From a checkpoint of a small transformer trained on Wikipedia.
Training: a variant of Adam for these matrices, 1089M tokens, 9010 steps.
MLP neurons of a small language model. Each row is named by its layer, matrix (down: output weights) and neuron, and shows model dimensions 208-463. Each number is 128 + 32 x the weight over its row's rms, rounded and kept within 0 to 255. Numbers have three digits each. A neuron's up and down rows have the sign that makes its largest values positive.
Before each neuron's rows, "fires before" lists the tokens most often just after its 100 highest values on Wikipedia text that the model never trained on.

fires before: "-", "| ", "- G", "|", "- B"
L9.down4019:182114200118140147087157124162129162153120133120126132080153139153108162129054092038097145100184073137110114125091131118141162058120165106104129107152093128118111072195112088170139169102199118131082122118088154131116127106105092113134146078175140133116054161139152171132095141098089153151184137133153125114217141120135141101122162108132084165113176132127116088114158155105175114144159109218063084139131121063117096133092138183103213111145093148071176159138110148160150124113157131121161117089134160118130144144159149143113094146084171127137156174175141071063134160229158116138059125209075165180094125136155206073082152094073154093116155170161131087093111124119138191153146102171147129120161139127145174088076151146127130102114103112167175167110156148159113179130152109

fires before: ".", " |", " |  |", ")", "8"
L9.down3568:104168111242111131149172097117134186103101193135101163148149216139135089120144122122129206144149136126171127085162114113139117032138112091122118108106205157119120150128075145123107164145155113142124123045123152186117101142159177105156149135120144141113148136072140093108147096155177116120159113096096141171098118163160134142069175102088118136147103123139062191199125136107144136152123121130209106167127112123098132150140149117129091113087140074123108089134141141197116140138123169089145166139162160109151109179116112150136090113118096123086153110132053140118111144198137122117179097110107159146187132159156140125140090157027089161096212084108153134146127086175147101112048150122166146106086118126142101128159174099102153130155085148101110126076135153156119173105053130

fires before: "; ", " | "
L9.down307:129154123112142112149098155094159170123122150103164164144096144112147172164099148087140096120175117096118122126103127114111120062057112118146162130132097125074109111079119080145170094052139140172120162135204119198134161151145162118105079120119179111163133146148137119136102126132143106112094121049079100138164078095136172145178136152124155132118147161117082133157116142173155154163142151156130107122096169073082136100106162150101136165158100185078111129175135092188118124187138094145103109108149121110079131156139114098099063136139177092137128176129098191087164103192146160139141100109101160136160164124114117136073088101102140148088082074156069173063138112084098171161175143116125111135192090190116133100074185145108122098177151162111119090154086143144141157134147093

fires before: " | ", "; ", "\n", "\n\n"
L9.down425:100171068062185201108116171083077065157119147121097172109139107154170133109088099095131094123126159117148152124087129110140091083102133110153180110106140148148099045102123102140136128086167150123094088125121125102147134110136089165150120102139136128153133166111110108167134127118162126112095122076150165150087092115097133130180093104155180159087124100146155128173169180071130096134160141089138160083158120111085121187147120123152123191138103147114155192157090148098157152115123079099147169139092152165105093167105147142133139148162128082135164161138107140038101041070112135124091114139088132111206124141218118135113130151173066120100108114114073138126142159123112132124172180161170095111069053161101106159165121141143156083149098123165123147195077144154103057102144128

fires before: "\n"
L9.down2650:089103120182059099139148055096172146101101040150143121146187138089110120138184080136110133122119118194106112076139135127099088131122128122136163177137052173083123121094098171120123117100077042101087140152120131086138166162018068120132144113098138125057189159147188156124180098151105184194183087134156109097070160156141126127140131086120071109117088116160139139123104167146171148136175062113132105113137108141199164148176127128076186110076163143090160158148118107103106112145124157132118161129106108093158144049074208181138125140117108140109174173157196170174104171100127140084115138089075147088108132143155094120113123115157068181119104118113099145155051122172125121129129192122094110132101117139145100138104071131076183100092126091071141126137126130145133146086080121

fires before: "\n", " —", " ", " —;"
L9.down2078:051174174083103139091147110118138186206117111117196096121159123114087152132096099131135183099097146172037102143129161112103093087102158159145127134111110116054043079065059133077183130099100159147159045133165114109212162149079173138138081083110099134150107140170105135055113123134133069130110123145119163129119080096135036157116115175157164090089087151099116189132166144100151092158096126119148104106044110168149145162075085087117123054114102130120122140112119157129135141126172109175144106164147195154167104114112064121144114095101143103173104115149150098109173092156094097173125129126114130149113107160169161124084125110219139182144120124134140124173135183141134159139110121109098159096142117142185095151184148124127155158152131096076108134068113101154124123130153148

fires before: ", ", "–", " ", "2"
L9.down4389:170087055142161120143087120153160093110140100101144084118150161186153172147158132164174109089115084071143119097187148061084091115159134127148078111196133142144123152172163124095114137121177156167183169113127151102142135188172105162105154159152121145117109139133134090102128105075155113100099137132139142162197147192142077075087078086081147119092160098158112127135113149150130076140000133094122164100133098105068180240129132126154116164143094135101138117081125166134095132155121089148126141120085102135124187121119135157117118140176112211112140159110167197120072140143061098172155145208158141130128107193111067158129119148172141147171091146104159193055162106103105116134067092106110135098064080147117092140127091113128131161135090187176161118108122117102080114130096070

fires before: ", ", " | ", " "
L9.down2059:111124136104104160116149180112132091129142160107085125109126139156102141150116078119193113092178101114135096099099088084122118163106061091129133176143127104114120141156150088148100193183135140097160125150142091130085117101149093107142179140155103114114067109123090127159179071114100138164135070086124067199155125131116148155169096121161142114094156125136109174119176159080162110116146093148113158153165158151146176081152123166125131096091122164087127136176203141129100191182131062080099138168158145123157143090095130139114143156146117159130156144089086159149101163092092120152135102114096136094162142167068078170095144128186107140112157129129197109115142124114142137112101175157184146158118139117101069105115100167113091158150085138114141121077156145173078112080094069

fires before: " ", "  -", "- G", "-"
L9.down4403:128156103119165136147139146185158087106123085126189200123109089110138113183152165074156083149130133118077148126126057155208161087085091101105123149088070121154058101124147118065148139095189092106117131131149124146153093140138148158146119188149055113112145158137171085098157100132102137125193097076148085086115159091092106128166084105098089085137172114162127196164180129151166113102136165123160140137140119122156141138106171131178203075115151167124134085096170142105082148136065110116099169101170169153158107179178134120162136136141083140114157183190163129101157116150098072138151096157147132162127103089156199147165106141094154167096174114149128112098112157085090155109102162188167096065123126122138144138122141088138136116115119098138156110199152124077157096202151127

fires before: "; ", " | ", "–", "% |", "\n"
L9.down1110:150088081120130117077117059186136105069113000118171140137122131149075182139136110075164128103085151179142112096114104107123134147130158099149104097129115149185106101144118094140125092120125154134086078138089076047093144150124145136147190106092104200099118142180148117104063114153161159096111102081133085163066121140128144131093051145128066151143117181136134179104103125109130130101188142134154168116089176123148117174135108156134136199116149150124125153135140103128128035119067109126156164127116179125111114211110161125090149202182123125120128141133248150120129139051122166157084073148158154155124153154082091166130215146166107162168135133064096085077082080079106082097120150131099128157083111050148141041096085172177124086094186156127100090095104124163073152144158120

fires before: " | ", " |", "\n", "; "
L9.down4585:129110173129117137092116153133137125090106000151134102134154176173088088148084153067129115116127127187098145149127166098148112085142198176087101093138073134083130147187156115149164142041097155100152190088121086101136138103106107145122136140173077197134138154136113099201108113127174089136094090141138140151147099110122108073135137129107177112097116122130117133121118127114071148104147090147137165167114138082152029159173156127133093141064085074152090051133103109175117124102090110142085188168156201096195082172091186123104126136101149158140098090128255093123178141128081167160174125088157136147152191119137134154083118198210135142086149144093084112099168107142136133138127100089109142129093117161144096096135143090115130107111116100148158121102121182117158158151156125

fires before: ".", " |"
L9.down1234:170158126112086111143093167112091117131142216114180187128180165122113141152078105101157091156102127077134167126101143094124155153157088138135103135132255127071075083134085121150097060123208145141116140110194113182117103121144087178113140173089108149113128095140084118118160101153142132151083184145133139074061178142112100087135109169190186103125090121177186161151129114128152188099137149112103123144143108103095066139086110149128117125167135126125187131171170156164170164112179160125085128152135187075138082154114096166093114094103076104119099132146040101044149116077157130140199201105129093120150111132095089055132092157088096159081110095161097105121149076116134147102128140134207111118087088128162145117126123067172155120083116121153076099128197168158133152158090149

fires before: ", "
L9.down1083:116133090133100131107125110055089126150131087104082101105106088143175183130176109157132132121107079091133085093141185175115132135120150151160052169082094101153131170165119110149157190151128137147152127124132112140096122133164119152145139138135169098147108123141127136119135096143126150151124133128133103172147094132165077116151103133158142144166151184117172087037124133095184120088083081139122125160130159136118114130119098098136108145194125141120126149138112189129113110169086114110108100158125138062149161120206162188134152190105145115139117160111153149142066165071083094075103126127152173101137241203137180121038134176099155131154075153118160163091140094132075171160140120179144125079102187159146063161111163163141084106149100129154103077148079133127114067079121058

fires before: " –", " |", " | JPN", " | at", "; ", ")"
L9.down130:125134131143141191131148143087115093190152000101118160171038073143161120167136175134124199163129169152088155173119158130103096123114131132147132148145145106066092110099089162130129130133145121074142135100126091138123107094161112186141112146154091069161147119115133163146127116190215149190103092167111117113138144142116103081172132110139167087127094107136108082148089141124083128116171131134115097154104106196116083188125176122095124116140106146138114075028119190097115118216075176134100180098157136125174165171120104133084143117084127126207091168067255099152135103108110123121152195142168166155179136163130183140131128165166144120089080119138132142133161149122090139100116125108128110178125168181140109109129128082177112193093128146173154092099139113104146159095103140

fires before: "S.", "2", "O", "H", "V", "ill"
L9.down1924:149081144123084150097124159156086112097092094115087165165112075128149154127092142082133185115099175102158158135080042144111161098105136115138124141173119144161091149172134119090069135143135138116171152081130164155116138167127115059122168103122157120089121121100167115123166118126188135132130130120153185114094147095132140081159168094139174132065104154224186148135119147139160146111192079085132081119180144149143179108162078145153184125113097180128074121116118114162142203116190137165164064128102127079092106131154132102117003131110151127075108190102161127135100128154138099164126152186141161140157057130200187140132156170075096123126131105189138113134181124131062122127128145090124126096086163150167177122098097071149095141173163129099130175140128128102063144129166086

fires before: ".", " | ", "+", "; "
L9.down3694:167139109119138076134103065163138144098088017118155104190137155150131108092114161093172133144090187116118125107095144127080130145114106126105070146063112157179162123113158133148136100066107192113157182108121152137120149139161089107134094119100126133100131121166099131153119104105177186141140157133098162104047181105112140111208041134142124155119149123179158162101109151091148117102142141126146084142093124147134175115114156148124109180128160132150099146180155107183162115078106159208121122034112156107175115124140100185120129118112150146147126133148211121096124121094107141135162122102120145141146114173107117126127204128148156167101078151116120113143140075142117128127109118107099186121117100130168120139188149106132113082124190162077102116162134131183118147227101154

fires before: "  -", "-", "- G", "- H", "- W"
L9.down2850:139185170132072122099154135135121128115119084139140190130128112084132126176120076150117123055147115094155110065137072131123116133057197131098197064114027114119086119130142095124137091137156156141089123121080095131169189156138125120110176107152118110120125229137129128155147083131108114181060209109145118083115115118114081131146063128112084139120142158123159114082166120147157103136047077140107127151169108146155113133105131101141132122088120139092154145143096103140107150135131107171153130103142111142084104188154095119145107144117144079073150176143187101117150132104155155166118181125174117146119122109080135087107115110170124125165067119153153122172071157117150129126144130134174096129083214139137216135157110124110169199127179107177184204148103074174101136162109110

fires before: " | ", "; ", "–"
L9.down533:110125135138131088174117109145100112096121143155080134174136104094149132172082113102191131142134154173110123152072085139088138146180156124093190158161140050118133126113109060141180162103125117100131144158139167195154146163126150141186079135159112154076131173126130170175138120141161110086113125173131107067115096133120154145147107117167159163095135111173082128102175125121074068150148117143125145153090103141114121142119132175094134148093169108080131092133147134137064141149136117101126146101123187111097158112150188106120172140129178112129118164026067068052099138157191181169104141110124173159135116147111168158103041142071154136121124099150103082110164123150063168104138138169089120073178105100139112187097127150086101171132133116108110094121173067165133198128173143

fires before: "\n", "\n\n", " Minister"
L9.down1982:149150106147093126198115139134133126098099000165153097147098130150120139158075131100145124197118205152132102142112152177107095116124164139141165113142125127063153150107154128088145133153109092078128126101184124151120134171117111124116099133085135119160149128117132179137135159112157136119146142132117181120142123128114112101103155157101150197097146137136161189135089059064203132191111144128112162122151148083102125112100076147076123177124145137183110136087134094126150161140132080162065174090127150149102141081068157093069132077101090117085156099123255140137087057059118094129104077132131137072152155145102143096153155190122082141141131120147116143094146120116100119135166149129108133174106120126111109135100179074153133138164112112104141047132079122162138172172100156

fires before: ", "
L9.down4336:100163159127156142147205158105128111117144146142110180141119148113137115101194141167109174108166151129118104116079111160185146130098128109124118114153162142112131145156129156176086098138157102133110133156136068112105108130105163187102113122132129089179133089171124130082143193111145072139113149089118136102146123121122110169144182074145137113086106127160111068145093135130131097128132084049170146135148170127071167125102118079110086116177133136113105107080141192103068138138082198128122142127153144104119162075133146134082084125124109166149163108169115137165128080111065095094123184144127183138115181200129140096126074180114138137141101143134198135121146079123118187167179120094135086122105121156157109204150171136105086100150021112085109147108160139145162106112094064

fires before: "\n", "|"
L9.down3478:084090084101124189173208117092125124133080138160162141138149108105106098220134109116107151160134116125188126139130073123120112105127144091136162129072098178133156138131047174121140195152136094114126115082141111122184094109105137185135077126137178107115149157123089087116156050202190140124140144122105149178186084089082124132124139101096092058156101087111095177128108101091075045201153105155120172059149105148190068160096117084151132108127091125133128120081132107107142135122161156175102108149157158134087106126104185111121127094093123071114095166155115160128143131098129116142095107112075127123147192196117121112130130102192078162132139149120107125125114152130118114122167125123134176082134111147122106098083138165161174154152094168066112112139084170134058198122102148

fires before: " | ", "\n"
L9.down2634:094180117163120102153130113109130130100091201141133068071136092159120142174055098057161127135181063136089175166089160155135130079142163168139098173166154206088136117137121089174114147122108125139081103151154114140148112082097081116140112119129160124151094155100149094143145130189127166129149071143084170125123101128138099113139161072073166086144179139138109124099158103057135151153138127145065079166119076109123140106149132082146088121121099154069111079105106123148147173114107147081133059152122104166175142141128123087127148115163101075086118098157057170107166156115109140145098174169151094131198136172150146137099147045176113094106165101156160135092118168116126132142115128121120161199145123088173075086151130130099167176171109074166115113153118142124151144163130125